Weights of a small transformer language model: width 640, 10 heads of 64 (1 for keys and values).
MLP neurons of a small language model. Each row is named by its layer, matrix (up: input weights; down: output weights) and neuron, and shows model dimensions 0-95. Each number is 200 + 30 x the weight over its row's rms, rounded and kept within 0 to 999.
After each neuron's rows, "fires on" lists the tokens most often at its 100 highest values on Wikipedia text that the model never trained on.

L5.up387,236,182,195,190,179,220,238,155,179,200,206,161,183,217,219,222,168,145,219,198,219,184,196,199,202,222,176,138,192,159,192,183,180,186,190,147,185,217,227,195,205,213,156,220,228,152,197,172,172,195,197,224,199,203,201,203,117,201,200,199,257,189,181,257,244,216,199,202,220,167,187,190,209,190,227,197,224,144,182,202,209,183,206,170,185,243,174,184,222,210,211,237,207,176,226,211
L5.down387,229,247,221,186,194,169,211,245,222,203,235,214,244,273,258,237,222,224,201,264,215,143,180,181,275,222,186,221,165,201,199,250,210,284,211,185,222,240,215,161,160,199,206,260,222,174,168,212,192,194,197,199,235,257,203,179,244,175,182,180,177,237,199,226,208,224,205,212,213,218,258,246,190,223,177,170,116,158,189,216,175,180,230,231,220,206,224,173,177,189,204,198,221,164,204,179
fires on: " By", " in", " to", "2", " by", " over"

L5.up2169,257,201,227,194,130,181,196,196,217,200,159,214,275,155,209,204,179,143,194,196,189,219,218,202,216,203,159,190,245,196,256,199,199,179,165,209,221,185,232,167,223,207,215,225,196,182,164,235,174,176,233,182,188,158,166,209,210,211,182,172,175,238,221,233,210,211,224,178,190,228,191,199,198,206,195,228,218,200,219,185,194,175,196,233,220,259,246,211,225,228,189,249,187,203,212,272
L5.down2169,251,222,215,240,200,189,240,227,175,228,198,306,199,232,197,221,178,162,171,278,133,237,196,211,220,246,173,240,188,225,164,199,157,182,203,184,168,191,182,215,253,210,189,205,169,191,227,187,218,168,227,196,238,214,180,217,148,225,240,195,220,182,235,166,227,183,226,182,189,240,193,121,234,178,221,194,206,243,189,168,184,165,269,240,185,201,179,201,248,191,234,159,196,211,188,155
fires on: "-", "o", "d", "ro", " is", "so"

L5.up181,210,177,194,175,215,158,202,221,225,219,133,173,240,216,190,239,176,164,216,183,241,194,230,249,234,203,211,153,194,217,211,205,202,201,188,237,205,225,273,214,147,183,251,193,212,199,139,217,227,156,206,210,176,153,183,225,193,200,224,208,212,281,185,247,231,173,139,214,219,145,154,226,200,150,230,215,237,194,205,209,196,206,223,241,112,205,224,159,188,190,225,196,221,197,224,186
L5.down181,215,202,151,223,183,241,215,144,186,192,138,119,191,200,198,219,187,211,190,142,173,184,190,188,178,212,199,197,167,237,181,238,231,198,258,193,196,240,130,198,198,281,268,151,243,196,231,145,229,196,101,204,185,164,230,201,198,202,205,144,150,175,149,141,224,229,163,174,191,226,200,244,199,250,183,195,203,221,188,181,188,249,229,243,191,205,237,214,199,190,205,161,227,231,205,178
fires on: "'", " decided", " as", " claimed", " ("

L5.up2050,224,206,168,190,192,205,198,187,191,194,173,161,271,166,245,173,192,184,216,170,197,216,180,272,198,221,206,242,212,185,172,134,200,183,211,191,122,207,212,219,230,154,250,182,139,159,192,165,185,187,272,183,222,181,179,170,138,264,222,221,194,248,210,209,236,198,200,198,221,179,213,179,200,159,154,226,215,227,230,182,162,144,208,188,160,234,187,187,210,187,174,184,224,222,191,218
L5.down2050,194,167,182,207,255,140,260,148,153,178,239,187,176,160,139,167,161,206,221,204,226,171,219,186,231,195,193,191,167,224,225,239,178,168,182,142,229,205,169,186,174,180,183,230,204,210,180,212,217,204,172,172,247,215,218,236,260,199,204,224,137,175,193,243,193,223,191,208,130,183,224,178,194,173,218,202,223,225,179,180,253,271,159,190,193,218,194,141,238,157,188,135,219,152,222,220
fires on: "-", "E", ".", "â", "For", "ER"

L5.up534,249,168,164,165,182,220,236,167,104,230,269,227,243,182,180,208,146,273,160,211,219,206,268,207,256,193,198,187,175,165,189,212,212,199,250,190,202,171,190,203,172,231,220,239,171,197,166,200,194,181,159,197,231,207,214,233,207,180,218,182,215,180,128,199,203,194,151,216,208,164,169,197,162,203,236,202,198,198,182,165,225,198,205,198,208,196,178,141,161,196,180,173,206,202,174,275
L5.down534,201,219,183,202,209,209,187,292,257,201,270,160,141,215,202,231,230,222,231,160,212,227,225,224,196,164,220,240,238,188,236,187,218,189,185,140,178,191,189,214,225,235,235,241,136,260,192,224,242,139,236,284,172,187,213,216,187,124,242,183,237,247,192,221,184,152,209,180,152,170,139,235,229,196,200,232,247,201,185,186,267,185,195,266,215,164,171,224,206,200,249,298,175,179,168,182
fires on: "s", "st", "ing", " her", "en", " not"

L5.up2492,274,178,200,272,100,169,240,153,197,250,171,260,186,230,176,233,188,226,161,204,195,214,242,205,189,180,199,209,246,131,268,266,184,164,183,166,159,213,207,218,211,186,193,195,196,206,167,259,227,165,206,202,145,161,193,165,192,190,193,170,204,200,153,216,208,181,209,207,150,240,149,177,198,171,162,234,251,228,254,231,236,201,208,220,166,206,171,192,193,220,223,274,184,196,222,231
L5.down2492,247,203,217,209,197,156,166,194,189,171,209,198,198,179,168,226,167,160,217,213,146,225,240,253,215,243,206,225,205,243,122,177,161,198,208,238,222,256,219,242,181,190,197,174,236,180,235,183,229,164,169,136,174,167,195,229,173,243,190,208,220,172,188,227,209,239,232,194,260,204,188,181,184,249,178,227,180,146,200,230,199,202,209,222,223,127,196,246,152,167,257,220,188,229,186,260
fires on: "o", "ato", " time", "i", "e"

L5.up1827,262,179,224,236,189,168,197,180,223,204,162,207,243,211,181,228,173,244,218,186,286,198,180,217,195,157,223,148,194,194,156,236,225,203,139,163,149,215,246,204,181,191,178,269,260,208,193,230,243,168,190,207,204,204,185,160,200,139,249,264,221,222,171,177,236,178,204,173,216,168,170,167,207,210,231,207,229,225,218,205,210,169,169,226,177,214,175,179,184,188,217,190,172,199,195,178
L5.down1827,197,181,231,221,159,181,257,170,177,181,185,223,133,160,173,213,188,182,135,250,186,169,298,174,175,186,180,174,203,162,128,177,209,187,231,183,197,178,215,207,226,240,243,168,235,136,226,164,221,216,224,184,224,162,225,163,194,224,174,196,212,115,198,173,193,190,168,143,201,193,210,197,216,233,161,216,183,174,183,241,207,196,215,237,192,176,205,156,224,172,222,222,213,201,208,218
fires on: "-", "o", " of", "e"

L5.up215,176,196,200,153,214,174,242,211,179,185,207,251,194,180,161,208,175,189,201,238,184,194,147,202,195,207,201,141,229,206,190,186,198,191,209,188,215,207,237,199,210,253,208,262,205,150,177,227,222,207,154,196,199,198,151,199,189,200,250,188,198,184,161,204,226,206,184,223,187,185,167,206,161,173,193,206,197,204,226,226,191,185,171,216,199,243,232,160,233,188,219,209,179,158,186,152
L5.down215,161,167,226,191,174,178,143,210,198,196,185,165,212,208,163,181,199,194,227,189,241,171,229,167,221,178,185,185,183,216,185,235,216,228,168,181,206,214,183,205,201,227,194,180,170,220,131,153,230,220,216,274,244,174,191,223,224,185,186,249,176,208,188,200,246,106,196,194,215,168,218,202,219,170,233,205,220,230,171,181,193,245,155,236,202,183,147,203,218,211,135,225,222,184,244,162
fires on: "s", "st", "nd", "ship"

L5.up1120,200,217,202,172,220,115,219,156,234,246,220,211,236,165,224,202,185,219,224,177,181,216,208,177,170,197,160,215,240,232,235,147,199,192,249,230,205,219,178,191,212,218,192,204,188,186,168,235,196,145,210,188,199,169,226,183,237,194,199,204,187,250,153,269,242,154,203,201,165,174,223,221,188,182,193,185,211,242,217,194,191,187,158,208,241,210,193,219,186,227,195,209,234,223,188,182
L5.down1120,202,235,161,230,222,207,221,232,188,219,215,114,227,195,214,241,187,177,195,182,167,209,207,179,152,168,189,196,199,219,177,246,170,170,214,238,216,192,199,221,225,200,197,154,175,181,253,234,140,181,201,201,179,245,237,228,182,216,225,192,179,173,181,196,199,242,210,183,213,197,184,184,126,202,128,152,227,152,244,266,164,208,212,184,146,195,174,210,258,197,256,177,189,156,203,203
fires on: "1", "ly", "P", " also", "H"

L5.up680,220,141,165,155,187,205,205,170,171,216,223,220,218,182,202,207,188,173,183,255,177,241,195,232,168,199,169,207,196,231,223,228,181,190,212,185,166,162,206,184,173,229,258,211,204,176,188,195,216,171,228,215,213,194,145,284,166,189,181,287,222,203,184,169,190,186,200,181,202,234,206,192,170,263,163,218,182,190,255,210,201,222,209,200,208,197,228,204,200,173,160,238,194,199,144,193
L5.down680,231,198,217,204,254,261,188,205,164,189,180,215,187,200,196,166,235,192,164,213,152,158,159,216,230,218,189,185,229,218,165,184,206,142,147,205,216,230,181,150,172,189,189,151,175,188,210,159,188,223,180,157,197,198,221,209,208,229,197,224,204,239,227,195,234,236,266,185,222,190,194,183,238,182,251,222,161,252,177,207,218,156,255,180,227,206,179,179,247,183,170,188,196,161,214,203
fires on: "man", "et", "c", "un", "d", "er"

L5.up1456,260,156,187,176,237,196,185,185,183,207,217,197,255,185,215,185,150,205,197,183,266,161,183,229,230,193,209,243,181,186,243,279,165,194,187,146,233,185,260,191,156,217,233,226,176,168,175,207,247,115,207,183,170,180,250,243,202,221,153,211,171,209,199,225,180,176,96,175,240,179,204,200,160,194,195,167,213,215,220,187,197,163,124,237,200,179,175,168,136,223,156,191,235,192,190,220
L5.down1456,154,211,216,221,206,181,226,188,174,192,181,208,185,210,214,185,161,258,174,135,156,173,210,221,206,199,196,165,222,209,189,218,203,130,199,255,206,186,174,224,201,209,187,218,182,235,221,188,135,240,175,197,205,188,166,196,177,171,146,157,183,163,180,166,248,202,216,193,212,184,240,176,208,224,203,222,188,165,198,195,137,201,198,204,138,166,206,191,189,153,215,237,186,176,173,200
fires on: " the", "wa", "ator", "u"

L5.up2315,180,213,138,203,204,223,182,223,225,249,193,237,163,170,211,190,192,202,243,257,193,245,253,220,239,225,217,144,242,150,202,254,214,153,186,205,225,238,207,216,183,201,178,212,202,163,182,218,200,230,201,176,204,201,205,261,201,151,208,196,152,230,187,250,232,183,210,157,170,211,165,214,201,224,212,185,186,258,177,199,266,170,196,251,183,171,180,182,205,194,256,218,204,176,201,194
L5.down2315,186,172,223,181,171,194,191,212,181,229,246,194,183,256,206,195,137,214,193,208,218,177,215,168,200,186,210,148,222,147,246,201,226,222,220,205,179,187,227,157,185,208,164,232,194,229,191,197,240,149,218,217,224,223,205,150,198,203,252,178,240,203,195,210,218,202,166,181,181,194,243,212,182,193,170,162,229,166,208,145,204,185,213,251,227,215,244,165,200,124,153,207,211,200,188,161
fires on: " it", " them", " up", " him", " there"

L5.up2689,212,229,193,154,196,187,178,175,187,223,233,194,234,202,179,212,146,193,226,211,210,222,193,214,180,134,189,206,172,211,193,240,263,187,206,249,190,197,143,208,192,215,210,167,210,212,216,134,177,223,198,226,237,190,185,187,184,190,240,217,261,244,178,236,202,221,240,171,119,240,196,169,189,151,160,205,166,206,227,268,215,215,224,178,144,219,214,226,210,219,238,198,186,182,208,236
L5.down2689,188,177,274,147,196,216,156,198,228,208,175,230,236,210,141,231,260,150,187,189,208,203,241,230,222,223,243,211,210,209,238,197,181,156,213,214,212,253,221,214,243,168,177,188,167,149,151,177,223,204,204,244,188,211,262,249,192,195,188,151,170,208,222,178,169,183,224,156,207,188,158,210,212,221,209,244,180,199,216,219,183,197,217,207,183,174,197,240,199,200,162,204,198,192,244,186
fires on: ")", "\n", "%", " number", "generation", "m"

L5.up2212,179,183,193,187,176,154,197,213,215,203,206,199,189,231,255,211,177,166,231,213,207,240,204,197,207,183,193,210,169,197,199,232,219,208,218,159,144,180,171,179,236,237,209,261,177,204,176,195,181,120,200,188,215,202,206,220,199,195,229,266,204,196,158,203,182,203,217,225,201,182,222,195,173,200,175,197,188,207,193,174,246,205,218,181,193,199,201,235,150,132,202,252,185,198,172,182
L5.down2212,197,195,239,191,202,232,175,253,138,213,189,214,214,188,235,242,153,232,125,230,244,189,198,201,223,196,223,200,226,219,204,198,165,183,192,191,207,208,224,181,159,138,193,200,173,165,194,221,229,218,217,208,201,177,228,188,221,223,216,150,206,287,196,180,221,201,218,176,190,220,193,236,214,178,182,167,165,223,203,201,239,193,195,195,194,234,139,216,206,181,218,200,221,160,169,205
fires on: " one", "na", "ac", "a", "th", "land"